Weights of a small transformer language model: no biases in attention or MLP, a variant of Muon for these matrices.
MLP neurons of a small language model. Each row is named by its layer, matrix (gate and up: input weights) and neuron, and shows model dimensions 149-244. Each number is 128 + 24 x the weight over its row's rms, rounded and kept within 0 to 255. A neuron's up and down rows have the sign that makes its largest values positive.
A block is one neuron, or neurons of one layer that tend to fire together. Before each block is what it responds to, as a language model described it from the Wikipedia text at the highest values.

Passive participles, name fragments
L3.gate343 [114  85 127 120 104  93 160 112 112 128 139  94 115 129 109 124 163 153 104 113  83 116 152 159 124 140 116 102 151 118 125 115 113 114 133 131 113 137 128 130  89 153 111  94 113 107 146 175 165 133 132 149 145 120 103 124 149 155 141  98 123 145 157 138 104 116 125 172 128 122 197 121 173 107 140  92  93 100 123 159  75 105 148  80 119 137 105 135  85 125 133 125 114  90 196 130]
L3.up343 [136 148 128 168 103  96 129 157 113 153 189 168 138 129 102 134 136 149 174 114 153 108 129 127 121  97 158 142 147 172 190  87 127 145 152 130 139 131 158  98 111 126 117 117 116 155 155 152 105 133  80 170  78 112 156 160 158 147 134 116 103 131 137 103 136 172 122 123 140 116 114 120 147 116 107 108 179 106 154 133 150 108 131 133 103 116 108 132 100 117 120 108 195 181 122 114]
L3.gate366 [140  95 163 131 156 130 105 160 117 122 103 159 130 150 137 142 128 115 139 119  94 133 122 113 103 164 166 156 105 147 101 150 129 102  99 127 154 136 160 145 124  93 201 107 113 111 107 143 151 141 128 151 176 135 148 100 129 145 141 125 110 145 127 121 133  92 123 111 103 115 125 145 145  95 141 126 129 103 106 117 155 161 125 152 124 135 103 161 170 126 127 131 169 160 148 159]
L3.up366 [ 98 143 156 127 115  90 150 121 122 149  77 127 157 131 133 135 111 125 131 159  94 186 131 122 162 148 140 147  69 154 147 123  98 137 147 123 111 104 148 112 127 109 127 167 106 149 131 145 161 133 123 129 123  75 119  76 107 171 145 122 173 115 186 108 121 113 129 158 123 128 130 144 170  97 114 139 137 154 161 181 143 154 122 127 110 107  97 102 153 126 156 133 172 157 127 170]
L3.gate826 [120  87 138  78 124 130 113 139 116 177 176 217 162 107 112 144 108 127 149 114 157 122 104 130 148  85 162 132  91 128 153 150 112 128 120 142 147 138  66 156  90 108 114 130 129 125 119 137 127 150 143 112 134 163  95  98 135 123 136 132  74 184 133 128 114 112 140 173 102 115 165 120 148 142 147 152 125 131 105 140 122 114 132 133 142 130 129 161 137  90 129 159 106 140 122 186]
L3.up826 [173 177 108 106 132 101 108 114 138 106 142 193 102  93 126 131 166 139 144 122 120 106 153 125 176 121 106 133 109 112 136 142 142 110 144  89 153 140  96 124 140 137 132 112 157 127 125 126  98 111 148 143 127 131 153 116 160 123 110 127  97 165 112 108 102 156 112 145 114 138 151 137 107 133 106 133 107 169  86 146 159 170 123 123 172 143 141 123 116 145 121 113 119 155  99 148]
L3.gate860 [137 142  92 144 125 109 132 141 157 155 164 182 155 143 113 133 134  88 140 115 104 140 133 141 129 152 148 149  91 167 153 153 134 148 139  84 147 106  85 101 187 155 136  77 153 166 129 158 129 113 126 134 138 177  92 123 128 146 129 132 119 122 149 190 152 138  75 149 137 133 169 147 144 140 126 116 139 119 120 132  76 160 123 132 113 122 161 150 151 111 125 152 153  90 143 129]
L3.up860 [121 125 129 133 128 111 100 147 157 145 128 131  92 131 124  87 161 136 107 144 138 156 125 154 167 130 162 117 137 167 125 157 139 121 164 104 110 121 120 122 174 146 112  31 128 153 112 113 119 155 130 147 122 164 116 151 160 154 141 111 115  78 126 125  84 133  89 118  83 114 121 142 173 109  72 118 103 144 153 132 147 184 114 116 123  95 142 181 120  90 142 116 182 131 150 126]

Repeated topic nouns
L4.gate955 [146 190 124 152 165 111 128  96  77 123 154 124 129 108 129 121  87 149 110 115 142 165 161 127 118 142 136 144 107 107 140 120  88 127 153 143 146 129 116 163 149 141 104 134 134 113 114 150  72  96  93 181 141 128 120 121 133 117 133 109 111 134 119 139 132 131 164 132 126 118 109 103 150 124  93 133 186 162 134 132 104 141 139 105 144 183 136 108 141 137 125 188 117 132 138 166]
L4.up955 [121 124  97 134 138 109 151 114 151 121 148 158 108 121 150  91 109 115 124 192 104 130 133 153  78 123 167 141 163  96 114 124  84 114  89 126 160 133 139 160 145 126 143 122 119  87  70 116 150 113 142  79 129 148 173 153 145  91 134 114 145 131 134 159 100 161  76 109 152 139 141 149 125 109 160 188 171 118 153 153 126  92 131 120 139 125 103 124 115 119 155 132 120 138 113 100]

Anaphoric topic nouns
L3.gate105 [176 107 111  75 127  98 135  89  93 101 125 122 103 128 153 143  97 147 152 110 125 179 162 108 154  97 135  95 135  87  98 149 101 144 109 153 161 156 140 169 142 121 153 139 123 135 100 164 132 113 169 130 136 149  81 142 113 134 148 107  95 131 144 170 130 149 127 153 113  92 108 156  89 133 126 172 153 152 144 144  99 129 172 120 166 102 139 132 114 102 138 138 109 134 157 134]
L3.up105 [164 130 137 131 178  98 128 108 157 123 161  91 114 165 174 106 103 120 130 159 161 143 133 113  97 125 159 154  91 122 154 116 123 169 127 143 113 115 154 131  87 157 122 155 138 146 124 123 112 128 142 105 149  64 117 105 149 119 117  78 113 130 131 116 148 153 133 144  92 139 133 158 128 175 121 155 107 101 117 143 141 104 155 126 147 142 127 109 142 110 121 148 144 128  86 125]
L3.gate364 [120 157 105 152 108  83 125 165 130 178 122 149 117 122 151 160 128 119 156 132  93 129  98 163 129 144 139 138 126 112 136 108 124 159 126 147 139 145 148 128 157 136  91 146 105 116 137 158 105  99  99 110 133  93 114  99 119 114 139 147  64 142 117 128 158 119 115 112  95 150 114 111 136 137 134  94 120 127 103 129 106  77 119  98 128 138 134 142 100 145 135 105 149 111 120  98]
L3.up364 [133 183 103 143 154 111 118 157 115  83 133 127 123 142 120 150 140 154 112 130  99 143 147 138  86 167 136 101 160 156 125 126  88 137 117 101 144 152 128 122 127 144 102 121 107 126 140 141 124 126 124  94 164 128 111 119 115 136 114 175 112 121 159 110 154 157  99 117 135 140 130 100 107 159 163 140 124 105 163  89  89 158 130  87 134 101 137  91 121 139 110 137 144 194 123 148]
L3.gate524 [131 166 125 138 150 104 129 106 118 142 127 180 147 135 129 130  99 103 131 142 120 145 161 103 163 160 125 118 149 100 135 123 133 112 157 133  95 148 163 139 105 139 151 107 113 115 115 147 128 107 105 116 130 108 112 165  98 146 146 133 155 122 161 165 119 161 142  95 126 108 129  92 156 116 124  77 113 114  96 141 130 137 144 134  77 113  89 131 107 109  60 177 152 131 133 129]
L3.up524 [139 113 150 103 175  90 136 139 102 153 112  99 136 120 152  97 122 188 118 156 143 177 110 150 126 137 145 113  87  76 124  91 136 136 142 127 121 119  63  94 104  95 117 146 121 116 142 127  97 171 112 118 140 143 108 113 129 135 129 109 118 127 145 146 112 139 129 126 117 101 132 141 125  89 113 111 148 164 138 137 112 176 142 123 150 119 138 164 160 133 126 116 124 115  98 157]
L3.gate614 [150 147 147 138 124 120 163 123 138 129 121  95  76 163 127  93  93 147 134 133  97 119 121 100 135 121 128 122 122 149  87 132 110 130 172 135 126 126 143 110 140 146 114 147 115 127 121 144 132 148 106 116 148 124  79 108 193 124 150 140 156 143  84 142 137 137 147 128 127 155 132 148  92 193 176 165  88 158 140 108  95 134 179 103 144 149 121 176  90 107 118 140 107 120 126 135]
L3.up614 [140 158 103  97 156 134 128 151 109 155 140 177 122 128 120 115 142 140 138 137 103 145 134 174 132 157 145 148 118 132 103 130 158 140 114 121 133 128 119 121  96 122 122 107 122 154  99 184  97 102 164 163 145 106 116  91 164 156 125 138 144 135 124 111 135 104 116 128  99  84 120 136 115 178 110 143 145 109 115 140 157 109 124 131 147 119  79 173 129 120 116 152 155 148 143 130]

Institutional name modifiers
L8.gate321 [125 122 143 123 128 142 141 138 108 134 106 124  98 130 149 126 160 132 138 137 140 139 147 125  97 167 142 131 108 111 105 162 139 102 153 126 129 156 174 104 154 130 130 116  85 114 125 106 135 130 129 124 143 153 110 149 119 143  83 133 125 107 165 142 158 138 121 150 149 123 141 150 122 124 154 137 168 131  94 118 163 122 151 132 127 141 144 128 115  92  96 105 137 137 134 123]
L8.up321 [141  87 131 112 162 170 161 150 119 137 146 155 147 159 148  87 146 127 147 112 115 150 148 135 145 139 140  67 145 141 124 138 157 158 149 149 116 165 137 148 144 130 155 153 133 141 134 126 124 116 157 136 184 148  69 121 100 156 103 126 149 134 138 142 120  68 118 164 102 137 116 120 124 125  90 155 164  77 124 116 147 149 125 134 135 156 121 142 161 171  89 146 165 158 107 148]
L8.gate434 [135 130  96 149 132 118 127 127 111 111 162 135 168 113 109  66 116 183  96 107 115 116 141 134 136 132 148 150 148 112 133 153 108 117  83 158 134  99 118 106 170 121 147  79 146 126 160  76  93 121 113 115 108 139 110 133 121  90 151 132 146 105 154 116  84 116 119 160 113  92 100  83 131 149 102 136 106 122 144 152 121 130 136 125 146 139 131 130 136 100  72 128 136 138 139  92]
L8.up434 [145 108 115 149 159 100 124 144 115 150 149 145 148 126 106 138  93 171 118 144 154 127 144 114 127  81 161 117 122  88 169 105 103 117 124 120 117 122 130 136 122  91 129 131 122 118  92 140  71  88 114 151 175  87 136  63 121 131 123 128 122 140 155 150 115 100  96 134 136 107  89 117 113 153 141 120 128 144 142 118 121 135 118  90 140 149 143 146 154 147 110 143  91 146 116 131]
L8.gate672 [116 113 121 107 121 130 136 104 134 141 127 102 100 104 141 142 125 168 124 150 106 111 155 145 134 158 133 142 106 106 131 113 115 135 104 122 199  76 105 109 147 144 120 118 118 126 149 162 119 113 126 101 173 115  88 126 168 128 122 100 148 147 129 144 136 138 117  83 159 137 139 137 131  82 127 123 135 154 103 130 157 140 123 138 117 127 142 161 179 171 137 113 136 177  89 132]
L8.up672 [ 93 145 130 137 113 110 141  78 128 161 158 115  83 140 113 119 109 166  91 129 144 120 134 143 133 162 157 100 100 113 124 105 127 166 143 137 156 140 125 113 122 127 123  88 114 167  97 135 106 148 123 109 135 100  88 121 101 113 123 112 148 157 194 111 123 172 110  73 134  64  98 110 113  94 134 159 119 117 135 142 168 148 154 131 138 114 138 142 168 120 163 129 127 181 111 164]
L8.gate832 [ 96 122 144 117 128 143 105 130 151 125 136 118 104  65  95 148 146 191 130 123 147 173 127 103  94 106 137 185 107 158 165 129 168 101 112 131 151  96  77 177 164 146 123 149 122 161 103 142 126 130 108 128 128  91 151 111 118 142 102 101 147 112 164 150 112 119 110 152 127 114 120 107  92 107 155  73 116 108 104 123 121 129 103 147 110 116 136 131 110  87 128 127 168 148  99 130]
L8.up832 [120 131 156 154 166 138 132 149 111 167 110 145 140 130 138 133 145 173 141 106 147  84 162 111 140 151 110 142 113 120  98 103  92 130  92 134 125 149 128  51 145 156 132  96 146 121 106 115 131 118  76 149 152 138 141 149 152  99 119 117 121 124 143 120 140 112 147 120 116  96 125 153 134  75 168 152 122  94 156 161 143 110 142 103 113 170 140 127 107 149 145 122 118 129 143  88]

Capital-letter acronym pieces
L4.gate1053 [176 115 112 133 114  87 101 151 114  85 134 159  92 154 155 170 138 149 124 124 155 134  88 140 153  53 121 148 110 162  92 153 134 160 108 129 113 116  90 149 121 146 159  90 122  86 104 112 108 121 112 121 145 169 119 120 154 126 120 140 130 142  70 128 106 124 102 166 163 148 102 141 118 122 144  84  65 138 124 156 135 145  85 145 124 175 168 117  87  75 131 138 153 121 102 142]
L4.up1053 [154 154  98  85 120 119 103 134 102 125 137 131 119 146 145 118 141 116 148 150 149  91 131 111 155  79 167 172 126 137 156 150 169 155  92 127 127 144 104 146 101 121 144  97 136 126 111 123 134  95 108 145 175 172  79 132 122 139  95 152 107 120  63 153 142 114 143 113 109 134 136 130 128 117 135 126 127 111 116 135 166 114  78 119 116 111 121 157 111 138 173 125 151 113 107 150]